From a checkpoint of a small transformer trained on Wikipedia.
Size: 13 layers, 7 heads of 64, vocabulary 32000.
Training: 412M tokens, 6279 steps.
MLP neurons of a small language model. Each row is named by its layer, matrix (down: output weights) and neuron, and shows model dimensions 0-127. Each number is 500 + 25 x the weight over its row's rms, rounded and kept within 0 to 999. Numbers have three digits each. A neuron's up and down rows have the sign that makes its largest values positive.
A block is one neuron, or neurons of one layer that tend to fire together. After each block is what it responds to, as a language model described it from the Wikipedia text at the highest values.

L8.down477:512480461516473527505518493484463479468482484530497537522546518472459518557541532472499533528502503465443494484485457538495481504546516523513495500474495487483459523492489468511431462466523463521521486486485490476481514489474510485532540492478471460506470485476528481480528501498498476491483550502457521557488529501510507500504482494506467550505487457533480495492518441500520539458535
Ends of headings and captions. Line-ending tokens that close a short non-prose line such as a title, section heading, image caption or short description, e.g. "English footballer and manager", "=== Enterprise ===", "1997 film".

L7.down139:494530491540550514480513524473542533497530488466482510471538514500498479508475526501513489522477503459494567480470515503493487489503524522469543467495494484399476487451515542456503457519502485518504525483553498477530513521490509482457485533473497489464500520467544540517502493530480514492509471473525498492529484536497481491469537530512501508492526489490484514488521462478495484505478
L7.down471:509465501503506535521467503498472532482508519547546547516503513525523511511503491475508500505495503491526508499544517538503489412485492498508475506459560523484518491532431521493549502505497536495481475466529488469466512501489480501519459487505500483511474545480541479450493493519487506505460507477482515494480480528469489509432488484461505500514487488499502495477513507459483490530481
L7.down621:521478461480486498546482473499525470484486495485524505484518508485513531497486477546516474469493478507445518500533506483509500521487494490486471535489484531497506533476496510506473483493551474528494525490501543460488487519513485486529487537488500521496530517506505532510490479570513484504505535506484489506514460514506495481478548483526472515456510522454485515496458531490527504521444
L7.down1008:494501518539490483479459468511515525516461512561500470483471509529527510502517523485575484557500521467464487471518513467504545487506504531488549524498492488471501500473475516518499475514467475469466525537508525474475484468517512502490513457523539459499528493516477485529474505530499447471501534523487506485492559508469516499573508502506482520528500494501506525497494472475507460516461
Period after number or initial. Periods right after a single number or capital letter, mostly track numbers in Wikipedia tables ("| 1.") and name initials such as B. J. Habibie and W.S. Anderson.

L7.down114:531518523538525490523537530507508527465524511526483482492510504536536472477523498542483557478499481519493520494441483517520481492481485519435533489531507509496465445508465500497495487538479533526507480506485473471505486463481471539499515500547526491474443440461489460474496517545471483489533492479529488537504511508537521503563501519466510538492510540494452547501487484535477456531471
L7.down411:522440480510489488486514555503495496476525487479542489520508487475495490520498508507547513469522527556498521499543509515517459485530504517537465516509448498496518471503470483547457500461526469466493476496477519475548512477446484461487531495492491525515492567486490494527507521510510511499492522502455493546490493524526512513506433522501481500497518486463482518497516526527518437481524
L7.down485:512487456524513479501499529467491530520515516516508514488524498455477505525515489522527501511493507497515545451498481507487469492510514488515467478539551481503504512533513527500526524493512498516473466509528541516499521488498519508481525528526511481496473566484525509482508502533501490484498477499484528490493496527481479512522481494517476467522485526475481485468495497455497513527528
L7.down563:477477495503514500487499482480475482444509513481483473541486503548508486454513518505493531541537484503496522474502459518486510494510520485505521504510521505456481541484471469490500494563527529523499499483547482454519507493536513480514487507502520515514466534470523472486472507552493470528533483499492524493511543513504511511497488503527498470498515517459458532505483490499503503540496
Possessive apostrophe. The apostrophe right after a noun or name that starts a possessive 's or contraction, such as group's, album's, there's, It's; rarely subject pronouns like it.

L8.down171:508538502498528487480523516523511512518525513515458501500499518462495480508503475518457531503497487530490527506503512500479512480510485471509469505503517529446481486501477525479501512466480497471517477466486500483503520543518459509470517531460492514482522463479478488501519497493513473480538541537499511497473501521504480476502476468544521461497531483502439541505471456493462482440519
Units and spatial positions. Unit abbreviations right after numbers (21 in, 270 m, 20 GB, the × in 64×40) and spatial position words in descriptions of objects (in front, on top, topped).

L7.down594:468483489506501514502547492468476486472512483523504509507535489449506479525467488494571466505530501467494484517515504555479479519493499462491477490513489448486466489506498532496514581467505526488511507523457481487504484514485487475521492485503523498498495486503505497527498442443494453503507519480542502484508487439488476499517528548496525478516537523478477471498506537513544519491520
L7.down874:506502506481544467511511510480506502449517489483480468499502456501486494504446516463526544508481501466508455497489482509505485493490538514450514522489478530503507527471534486489534508525513489485520537535490491517504512476525473490511484479501547529481492559495532486500517492501501517465491548522487489484477523450504481480531494529502536570490480495492508498502472510485485502529510
L7.down931:514516482522475498460518488469510485505490512484483510511490489480522521541475504503539458469462519460500505522477502483508491499504507455498495469529461500513495516517499493485497499524506551486464468472498541472495472478485449514475480492465496489508534518464498524506483466497454523525515496458465490471513506481531496506525480486484516459534497495485496497455494493516508490489507
L7.down948:522511503507484502508486536511508477498526474454487481459481527511495518482542510477505518508508509480511479485461502459529515465526523462493500504526481483506509480526513521494498508514498482472483479506508489526542511495466487509477485491518523504534494538508498484502490490497530479484538444486503492502477504498465472531519501474499528473499482489494510471559559490469527472492510
Post-heading line breaks. Line breaks right after Wikipedia section headings such as == Biography ==, ===Early life===, ==Second round==; also heading markers and separators in tables.

L6.down7:471451483487525525480504527539481522474518525490547542470481500475504498519445426493526477483497500505511476507496534520514484470503562451512521509470478482503518494494530469468516487486490507534489468473482537511509527521468495473507501504485509481471449492509480529482510523481514499488519539517495535439494479514523475506496476507484504503471518538519475520490526488494509517472560
L6.down143:528519491508529508487486487496508525467498475456534511512524474516501501479511450489463469482502479489506498471467491438487486517484450497519465477485518499482487528476503469533502514492516514474527513496487528538522527486514507550494537474494531554489454496508539459498493475537487536489511445521511496518487472508494515461503518473459532500494501471500550510475517483493498480517503
L6.down176:461468481485491483514521484516507530507528502519488491458529516494529489526504481544524490500511517508494502487484470514517499515502531477488487435521474465546516519533520529568499532504541539473520506488520496502523466485470465550511510515479521528471487528519485485538536478448502513495484508512526470533560467504525459480517528510497565487466498452447516498497486450508517519506480
L6.down205:446492481465518510498492497465483505507491471448519513481484518458531457503509476438509503506527505522506546527493501516466524501511464496512526507498519512466505492470455509489508513496501529474491488525571511499497533471530494507522512497472525495496466499484519530530478483489504494509515498508551516527492511536493525521492499501510497546494486506520528519485495513507499544517522
L6.down222:492489505525553535505508511529464468486509474479476477509512540515541507536501507483546507469456493465453503478471501528514515493480507512502501505468500456475469480525488560547494490512505487472491485516442489467533511523521497542490487473515516510498540448489473475502506507526522530526490499471490483499483489504498470490493529526450537460494512487508561514502509540491502519462506
L6.down281:459491496504519515538477492537461496480466505499505515470508511516517496520519472498477524452463520493508476489452510467530519504504524521496521490508526492508418477527477481501529468562498480489519535518486519498530507485502490533469470472501493514500524515540466494508505509501482516454530489499545462507473494502543525532458529513485497519541512487540522533569488486515537498489475
L6.down453:493495498532540512447471532507547491486455493540484498506494474518498485473485529510538494471481544533469503485571530486519550501509515529502516494503483554489512478546486515496472495518471485515537507506528544505530523528542475501517516486489500490497513458451508491491474503501491506496525554513528523501519472495456495531511515487480551492448496470462490532521520476509499480443490
L6.down646:500494478472490496490509484483517492501536481504508509540473535512536463520490502507557483484540534502516521521497530524497507495477476526539488540439490465446523529490512509518478497513441520519489475472487514464505486483504493488478498519525515442521553487492500506460508549506474506529542517540498482456501493546477492547527538464568459460471534519561530512509505489516506466483519
L6.down785:481478497500519534480470518472509519506500521546484480463526474492504505507525510552500466513482505482517502463467469482563479480563476528498500497455486499472474524490517494518536495520503504521479539488501570504509516522485468491513508467509509503500500507506535466520524491476444503522535479513517493490475486478450490485486534504478513497457506506505463523511494503498525511476474
L6.down799:547469513539480552472516547531486513495496490543509493459496474485520514517534505521450494517525509501501465498518507493536501495495495519501526501495535480510464482513488508513493506497502518511495500489511497500497480501536504484492479523486484510491517509480539484490501459483495477446468488506515511517494503514472508509503521534512509508474493512481482518518515543497496435484486
L6.down819:489516514496504498491533483508494530505503512531487531490480474506505450522473506513485473509512527510534520489478470509517507489497554481520523504497502515440484489482525513531490499453464483505511506495489487536522480502493445506475452462510561508477504504479472504486527478527499490510469492485536502490501509507496467497526473502522554520509455479522547501531528491600455489541544
L6.down853:526535472469523556502434514519492496472524481489475534526491516485529466487478517460488499481518484482518553496496501497521496464538525526494512500472508460497488506480496525526511508468507551507508542532535558506489463440471483518515504511482505472481485489484491515541538496498501528503496481458511506509481538513571485485477473491449509469548483487491525494491523491549487507468543
L6.down889:540509510495511469491497498490533523504471501462476484515502444491506482480515522535533477465496478497500471480460456505489488486514451520489465464422474515476509538494484448514467497517477480512488523508447538500510509502498485467517523502522496513495493493471509502480486504540453498465507489490528425500525477499517476499472508511503522526459502490480501488540483500457465470500488
L6.down1036:481493496464501471520528478518512546511490494496504471473484496513511521520490509482475512497495538535512476487492488515461453467515483464473542475501539482470523537476466495451498504523504528528495526480512530490511473472514446480462492474460508495492518504543497478469485495509495537444427471486525527498506482522424508518470500512510515516472513536447521502525512540505499508499481
L6.down1114:526490524523521472444512489498490530518492546483491508530530505499498514485500468522516519522446510502472480504523507517487522491517495459487502553502491546445477422486442479507560523501485524494508506471482508489555509515514512483512501497524500541501491514467486489550500496504528501546517513502492493468516523514535462528509466461488500530498476509479476518473523486503514524479507
L6.down1182:518517504465512476454440518494513495473523496517492526518500476470528466464524511492469456486478500549481487494508499527511493501539507501515476539485463529479472480493452530477501492516496492493516483517488475457456506508481540471533571466517480466475517472511505532561515480499515543521571517509451487500512487518503499489522477519497469466484523477535466507501516499473507487494482
Track-listing number periods. The period after a row number or in a "No." header in markdown tables (track listings, squads, e.g. "| 1." "| No."), plus header cells like Year, Length, votes.

L8.down164:529486509490475508504481526513520517505514487529481499505509537474537503520485493538544489484519515542476475483490531521506504538550467541490508499519534500495481480533442467536508479523506517479474481511486511513475513487515473439504495467528488449499511493511499529449498519535481491466500508525512508512503489519537506556435530506491471466524474524513533504499532501550487519532536
Single-letter word fragments. Single-letter pieces, mostly a mid-word s or a word-initial U/S/I, in names and acronyms within squad tables and lists, e.g., Yousif, Uwe, UV.

L7.down244:467515526504509506496523503513453523438501473478510518461499515507520498508493452476472514514510488444530453459448500494537519469514501541477522501537531569496540486504507500481521483467504524508471477460493449547495534430491500497494510529472529486521494459460516481503502496471484519497504472528537464470511486508527506517516515493484522510495511528505500522526521481491486450527532
L7.down405:454519543485499533499515485547468516480495433438511531502459518471497461486519506481470502480486487559516466487499524535478513468500445522472500448507465520511511499481480486459512506567484492517479492459495472484496479549510497471503495495498542519466522510504520463488484520509483504536489498518556541510552504536498484528523507539504478505506478462498494514437510462527489539443489
L7.down1099:488464527498512537498502484456481469518521479514502515491514537497521556511523536512514536510505521473523487487501518494510522517538476476543479544508483477516491516495565521523501471512513537535540539535521460512480524533484478486532524483486506470539537511514502495475522491459500511539496500535467485526501515517506535522563478485515521496533523471498498467553471522470521507462512
L7.down1213:535492552448486504516471482483512478491475489511478505516485533534500481532497501492487468497517481510471487489514444449482479497488517495476484451527499514552515487544514505500470482458512488464486497512458529511520515516498474525513467479484494490489504503507515476525479504541501517544513499524499503502505468490487479474451511509484500476522509469487541467506473508510481543528467
Split-off "s" word piece. A lone "s" token inside a word split after prefixes like in-, con-, re- (In|s|pire, con|s|istent), plus possessive and plural s endings.

L6.down11:535510492455469455473488535490495547481512514501486503461502458432513520498522510458526480450489515493477533495526503552501542555502499534521454522477523479463520518494479467511501504499489467487502514501485478465483478476482532504490515501515518499454508491530524470505512429485424488439487520474508526500499517537481488493504494505484479482504529463504485500496467533505524478515487
L6.down95:521468483473503525504476455495485492447492505531486483478440503540501475508518522528497483523491514459550475513496488529499469532529510509504459505510494522495518506470496532531520519482512495517510461490434507494475462484495487541517511479488490488515518464492485478535461543486489488533463516534458502523450469549520492496471499525501502478531484454505553503515508534547471505458548
L6.down183:531484520482533538542511526498535541485484489494489462477521506489497490489514473486576520505468527497499490461510492536501486501505494511521465511480504454473486521538480518539479506490540465462521485504444478465482472528500522541502494497478495505470522533535510473499480504534520553476501459515473491503465474484463462500533527503509518469476490483508531473503480501502513495521483
L6.down210:472470495544506463504494499515460469483428506523515523495529536504505495479489476466542515541525500491456499457483522484534519514498472486443530467560496528464491523515498484475527496510502460504514496457477514461490453540505542482520488522516466519530524500486520476484488509463489483490520506503507495450544514499509486471470512511522514486493507520550532536525481524533470487465492
L6.down300:523490477513476538505502471552468512498436490490484512506500467485476503455481502489531496498513488498499536518496497507511481488518479477536501490490514524491500478468474497506515546489537561506480553516482490530506487492508494456491487489485519496540513508508495505503506498492444497517507517498494515512487468481588439504473484550451461500522501481496521489474544490511524514532521
L6.down547:493506541493517511488489508484536500445483502468470498419484504502505510488478494524466503490537442532487505469471463500460521538484475489511478513535504497492462534470488459466519504494515498536505440501491516519492511502525478486513539537485481550513489528526521484494529530520484511498515526502514499490501485521495535494463547489517494513523537480482454493523531516526550512481500
L6.down566:493506507484526476521517529475515515481537485504487460551527477445498528480519517515568517557505477490495533521466510484520542510544485510503497492503499460507529531496536537520515473516526486508546469492533542483529493486506472500500454464514475476481482498504501459491506481448498510479470503520480494505514522521451511502499548489532519536540530501502501504485512542520515516502511
L6.down645:518490493493498504447468522515520524505456491505513479516508477509498511523505486472509523519475487448467504517514482475519499556519489430469504507460509495457514524525535533510503509474554531488519477504487498545484525513463505540475478528476536478457510553493539485511479506517501515501485511506439489511493486494477531499537435536475498498511513490512561490487488482533479492517478
L6.down665:566497466513453491503477520478501478504547515501474505481558507523502469518485511506553507489477501551532535488470492472501537516531486482518486490536481478514542517450486520491491555515509470508521503510549513512482500531491526504516483491456473467504484522476577491508522514526441511485496485544506527515503496535493473461549495499496535468476487489553571496504533480571517493481530
L6.down678:505500532487516491537507515521535489506523515478464454499503507492506539501455531543554463518527503514524480502517514527505508519498479488526520480512490505477535520483497501506530483452493479482504523463473454502485494450485474505480454526503515483493558511535481524522489524481520478553517484511542478483503460498503489517466474496511501518459489501509497503493501471559500511478547
L6.down685:508528497499474539540499526496516520527494499457494447492527468445507478532445514501517526537502490539531477500532554464521496476507501557486512509518556524490495458510520463485516513528507518476486490465507534534491475506513525510507474518506465490520508504484536491498531522491498433491517481531506496488522522463522479453526517483467484521499494490568514517497498511532515531497448
L6.down773:501526530510501521526475544537530459501477490499489521511459466504432481503471477525487483539470505532462529508509515531489521481519517507522496479498476519490505458485509526490456551472505510519510496485527495476499486441516481500508530503482533476473488523480522489539485503481483504527488472529508534470528496488497509507533547530521454478500510470504540499484523506531490509502472
L6.down855:483476521484477450497493500493501506486496505523479513536490490499510515490488554497516477500509494473515554519437499484534506521475515501524495524460487532548516518508493498505511510527451487455476459508555512476441506543504515475490475468518474487528490493479477474541550504498510491475498518482474490508507507501513523476540555507490477457470508468461482538488469529530571452488482
L6.down961:498459499475473479513504513497482488511464542507522497496518474456468500511503478479560488496471492559522519499455525495504468511510535527521493511543509465496507481475485470497478508466480544468513478473472477478497512510538476496495439507504465505476514535486529491498517497453497484474530467534480518481523493530496506526493493462516505508517510463497498512497447501588471538498536
L6.down981:513471525505493498493525492531504512524508504491514536482491460527471465523474491476567507500500500510495497452480517482461448494483499461486520510485490493529495508519546519514540510472460468516524487482521509494508477509520575526519504475508501492503527469530544524495475517482528516488503470525502470521537524507530475507513482571491440491466498489494508519468523519496489533513526
L6.down1030:507545471491495537546508524485542481512489496466511515463497507504496504483508464517521462528481485460484472499503525454464499506466459487488491492479520540481508527522506532491517500511494526473517528505461453475518500523505487490490551482492516497516512519471553499479498475471529519490519506525490549460498532512458484518507478460500516455486471479527474531516495517469516512496541
Word-internal letter s. The letter s as a mid-word fragment, mostly inside names or rare words, such as Per-s-uasio, In-s-tinction, Scar-s-dale, ob-s-essive.

L8.down1061:490530532462532504488511508503505497519503531531518490482508530448506506504455543509472467447508511532534494501475509483498549500476469520462512478492541459482491505498521539520480525522506493486481515515475499522502504491529495467545507501509524493478477460488529462507482480494484467488524500532486497452538482532497486497498485534514494540494495494510532546537460504518499482524524
Possessive markers. Possessive 's after an apostrophe and possessive pronouns (his, its, my), often after in; also word pieces following in (insanely).

L6.down81:464535536480544545531497510478476452526515488493525473489509458529511486500508489493501507523502514487445491475519526576511502543485480527527516496503468522513511492520458439526524551544441521488497457520457456489497520483528492501504541512546494474520528437471451503500516523467492512498514481525500514482502489506519501526461506509504531515502531515486475522529515497483480519467513
L6.down105:523475476468493512472424545521456473476486486465486542475522515516485502474479515539505485547490521513522504525510487471525503546467463488506500476524514480507483460488507540523482503492445525491435493488482561531477483507536478494525462513545487507503500507529511500514497541492522528540467469498512518500532467456487512498508498479526501542486503511457514530452517493501505520519528
L6.down119:470450525513481497485533468502481521479517495546525508437518492488494493472501494479474448500475528508471488507532506522450491500505461499526492468499470451494486509501477491544498496490447535507466476523454494519525529479488515486481523507488508503511545499531514478485479461512495491472467532502492481491528477498445494477485515491482521503471483503485538447505508444491491493527536
L6.down129:524459516534490457443494516479491501485524454498504479527526455499486533448517493541477473529471527512495534494516502489520497508538512459498537441553463479533515468538477497491478525507522467536513489510578469497549535498498509466552458493476537498515512482518527523491477449486551507487461516485516497511483547525510553514529515445517519502504480479490484497527477520467479513447524
L6.down189:512496520497524493488529500467494516472517520511509485542519492515505493509472514474476513493497515509527498497546471498521458512545479513503477517455473470500504532545468470519497574492481473459507474519514459497491450543442475496522490513504514495522513543480461481504504490522426458500486485489508487501522489477529505486486507489523553515529497487491492500499524510498540518501500
L6.down200:487463498468476463469480464523475519507494528573521468520508471536486534513497469515424484530453506512496506498495532481473512498533500484476527476516509483511497509489484507479484538546460456527469475498510509502568482525484538438512505523498483491448520494538506498523486527551475541514474543468486481495542478487513496464468503486534490459492518466524509461518495467486528531530524
L6.down313:489533509475508485470485447498530472456508499498511476495495489502491481503484487483439494480531537497516492517539491520501516499493500484511491539522498459517471496451461520524494466500477470537522503507513457556530514469507537467498553532499546501455518455479474483493493542477504504478529510465508536466498488487464515447527484509502481486477497501497489516501524492478481467562531
L6.down495:491525465486518516489500476461487528499517467492502484493490481494487504479510500475466511457493498519502457489535527545480523510500471481472512496457482463498505483477482500532488444489477493509503532491495458471527514507530532501522506496488518479522539491491535465504491493526554466513456537471534503490528494505467514479527504507482535469499494486518517522530486567504504472496504
L6.down537:499442491536519488496550493493492528513485434523533457512532497491507525478487461536420483478528510523492473494515457516503481496515503457495485483514494526481514496524514497467539490496481479495494503556555502524485480491501561505489542518467549476458526556515485507477554545508507522478513503463501474470502485520543499493503497501468499481531455485555494436509501535493526485466496
L6.down597:506522535520492433500483514517524485525486527511499508540477484498509507516469526429496510531470543475472503483508478523514499484535536509478494474478547544504525506507487516503514510515491480541494471487487490459457501531504510523533478461517470507496497446517502457503515504496485469491461526484516518521490522476485521506556453521505493471483510499515508481508476458454507567516459
L6.down780:471466512486490488519483506504516480453483518513503509482481517450473527572470484515480525495495460509533510486513556464500511572529511529520496530487531496503489501461557477536498509483526518498474479508474539544472460536478505502486486523490500479543493510495501502483450478517443492467491490541513489480500482467482507525496519486495496464500467484535535521498538487501457453486485
L6.down793:517480474526497520557472511480509508478473482451501523495496521482521519476472528502521500437514522532466518528565467495474518520503499520498452531490506506483498526485472513531526554511519549479482524482515471481520520476486539527495522523501514461550509514488500532480505493488522470512531498482501477471502493503547511509573501513483514489475437501504503440513517481510518501466505
L6.down912:501505483507515477508546523467501511525495510502504496534473496509451479494445534495547497521485468456503525499494480478501486503477498528505513479475484479511468491485497486502434490470528471503494543526471472481545462525473527478498465502477552516501499486489490510493474491493457489525546512499511440520440500487482505491503450513465498468462485513521479497477504465492486503524500
L6.down916:468530500536520539575479476503480535495508500519494526492467523513507513477481511468535489490543511476513551478472482459499542481534485510505498452502476485483515468492542494500515489540478511523508513462483493474503470465504463486406505485506529506471520438481499490483529452494472495491478497506480516518473467496489492521508475482499473559515492523532525516492484511495478478518529
L6.down969:492516499488524495494535531476473457478521460493495478515473526459512504498457488500515497487576522488484540501505522491464516505485523523485425520497519464506471485506481509527457508459463505511523539516440478460518490549527477497509477467472520489490502521478442461507526510484489518484506489523553483486489480482485477503519517495487480492529513520517518497511499542522494450461525
L6.down998:490549491551435521495467494499486532519498513529526485538486468493511507508471553501457513512519496497486467473506521490471510466476480488484536508465471524476474488484479526477478466546451472522538500513502459441481469499517477461502537489505451498489502448503515527495481533512532471456511502489435525477509532496434478516508487511511455511502523466475503516521520503553509543496552
Possessive marker. The possessive ' and s after a noun, especially country, club or company names (country's, Australia's, MIT's), plus weaker possessive pronouns like its, their.

L6.down90:498420518492481496475503488510512453526487490508469533463541512498477509464496513508512528508495489523478527489480534513511495470529449477506489473479485526497499524492482503486511468520511484473500489519547496502510466520542513511529558494487530507505487498469551529489489484506497490551547513469514466492502470515530474527499480441454505468481485518458502459529514507491500487498524
L6.down237:568477538478473524493520504499494513515493463530537523535486532468478545500530526433522457530486534516512544517464494522525542473490494483490483528508496494495494520493511498495478519521479520487523451561539500513521444508523518519500477454485524460523500488523534546508497509495491515486487536522519517541467481516464519502476505507484521539496531503475528487529509513517492532499517
L6.down283:509486500484514454480541435522496538501456497518509427527471466507525481489514521491489504513500518472464468557484549535483500547494511467480521494520520503499520545509494488514545577458514521540510497495512504504484497512494515533534501530463498494485515452515512503512503559503501449485504484493475487493475460452463490519496449528458507473488479478517478512500504499532476515513520
L6.down285:469511482454508504518507503549514528496517555486545506504515538496489524523524457475495494525495509496515482481482507499481501527498504470534522508477479520485476542529497529491521477524515487493478422494513540494497506466477506488524504482488486484490484524508527441533484541519496495511459471473502521513516503516499489483488476458492509516442483519478433510483512491476499530528513
L6.down439:511483533465501528491539520512450503521527495498474466505522437489490523515461455517567506506516499497537511529474517491478544534500516459455478479460446490526507551515501502490491487521503547505547476476534489450497493510495510482464497505471548474466482514543523476492511503485484500465506522483458483501449468512474493463492491517535461485476492485488455507519498518448506487495504
L6.down475:507484480476500514506459502498491488493499494509495565528477523500437467514527460494424541522563540512539515482473495419514481493527530461475526474542512476525492509510502481484569505491488498513513422530469497515480461500561483519515491472514503552466518492473511520480507464477479492477484513474533468473456481526508526492495549496440448490481512526501476516545464474499512533495500
L6.down490:516525480453543519521533491500509463487528501501477489500546435501475528465486510485465493549547467511449539466520441516538495526523498493505493514511483513508480544478519491516491499535495492517443508526524491483512494504485504484524523507470502453536517500530463518480459489515495483532511475506485473447513484459515507475520495530501480530509501493517490468505555524533492507506486
L6.down655:506496532485494528500505520532505454493498546452544503523483481567523449472508523480436501521461474539477508513484528474489490540486462509505456517480505526472511530485503546528500514505505448486521509505523494497443495461495482494485510507523483513465472477486465460517510491494545486472443488465490482479523511479501462472535504556509490476515496459486503492493493500519555522500460
L6.down762:488529507493526527482485528537534484521509459473460483518513469496505489510472533473428440487491525555483515474501502466516475493533484492487494515489525512458501532491537548464516502501483512541522521511500506511495478486517487480513545496459464513509474520524502527526489485543511515472530477483532535469510505548499500508521529522533466462531485539476527498483524494486519457500520
L6.down896:503493525515477540530531482506523509474490461520499513494536488487497457514501508519475477536505507515471520492479490484534506451507517457486515517517452490537531525522486514506490487525545507525511493527479501527515481523494539485503503490535505484509447517437495499489478477476507465574500499451576526531508488515487447530525521495530523561513485493513478483477491555471546521519489
L6.down950:498518482520527503480489523501472454497512526481472488493499514488476463498475480460506496560523504520482518519495489516515469492521492489530486489498481435479507488485507548497509521506523517557501525513512495527503498465556494498500523474464535512500483499519505460502478522524485506489477500500515518504487509527450492516488497485482490496521476484502473488511464489499506483470533
L6.down957:450517474510468488522501525539491476498498500473473515474477548476519519481516473502484456540521485492514494473468492465544511500487485546483489524542489499503484508486520562481529521513537530554546529491443495530491494479525503543481490501559492488501497504504505485515478448497538453508486503511482500493532479477473508497487539541552485506482516527483513522497521498527479502553476
L6.down1002:503523485492533543505575507504510460540532515497513545482469527452493486515503516477562541465510566464486513515460499547474535489488502509517483503499482512511511484501497438517505473521479509531509498474481538536486487477486499513503516505516539485538456527488475503511509506487433477519498519506502555520480490491534520544463512494489480502498461513512488506499526517474484513492477
L6.down1103:493535484529480541499503465484518502476504511521480523524459488474511514489470453524511519535507494526490516474480480497503484446508501525490525535518527492465514530485486501504504499481504528500487445514452463474500476510462490446552511497525506472488501565511476452475465459557530497540471439484476555499523492455481528534469509481510516478500529484497473539505514487491489475502493
L6.down1180:487503496487504466508492492449508504506483451515528507463451491484528472495490445452524537488483473509499501520519529516492490503525492501496467447490496486488520503503494493493528529518498471481488541546544490498566525456495460522473510499494491490519519455498498536504490479491514483510531528512461530522534503500498497528498478477512497465487481537483506524464481519496432475486487
L6.down1211:514500458497525488461520512454487482535525515530555504481515495503482496487483536514480494523511469498517464487489525462483562528529516509510471507534489547522491494515487476491471523505457492481475493497520495481513591514481491509547531502484524461527505510437509481504502525524483459495475534476509531466509503460499547476516439492539534462489517430498506446505493546501537482485474
Coordinators and title-line breaks. Fires on and/or joining two nouns or verbs mid-sentence (purification and application), and on the line break right after a "= Title =" heading.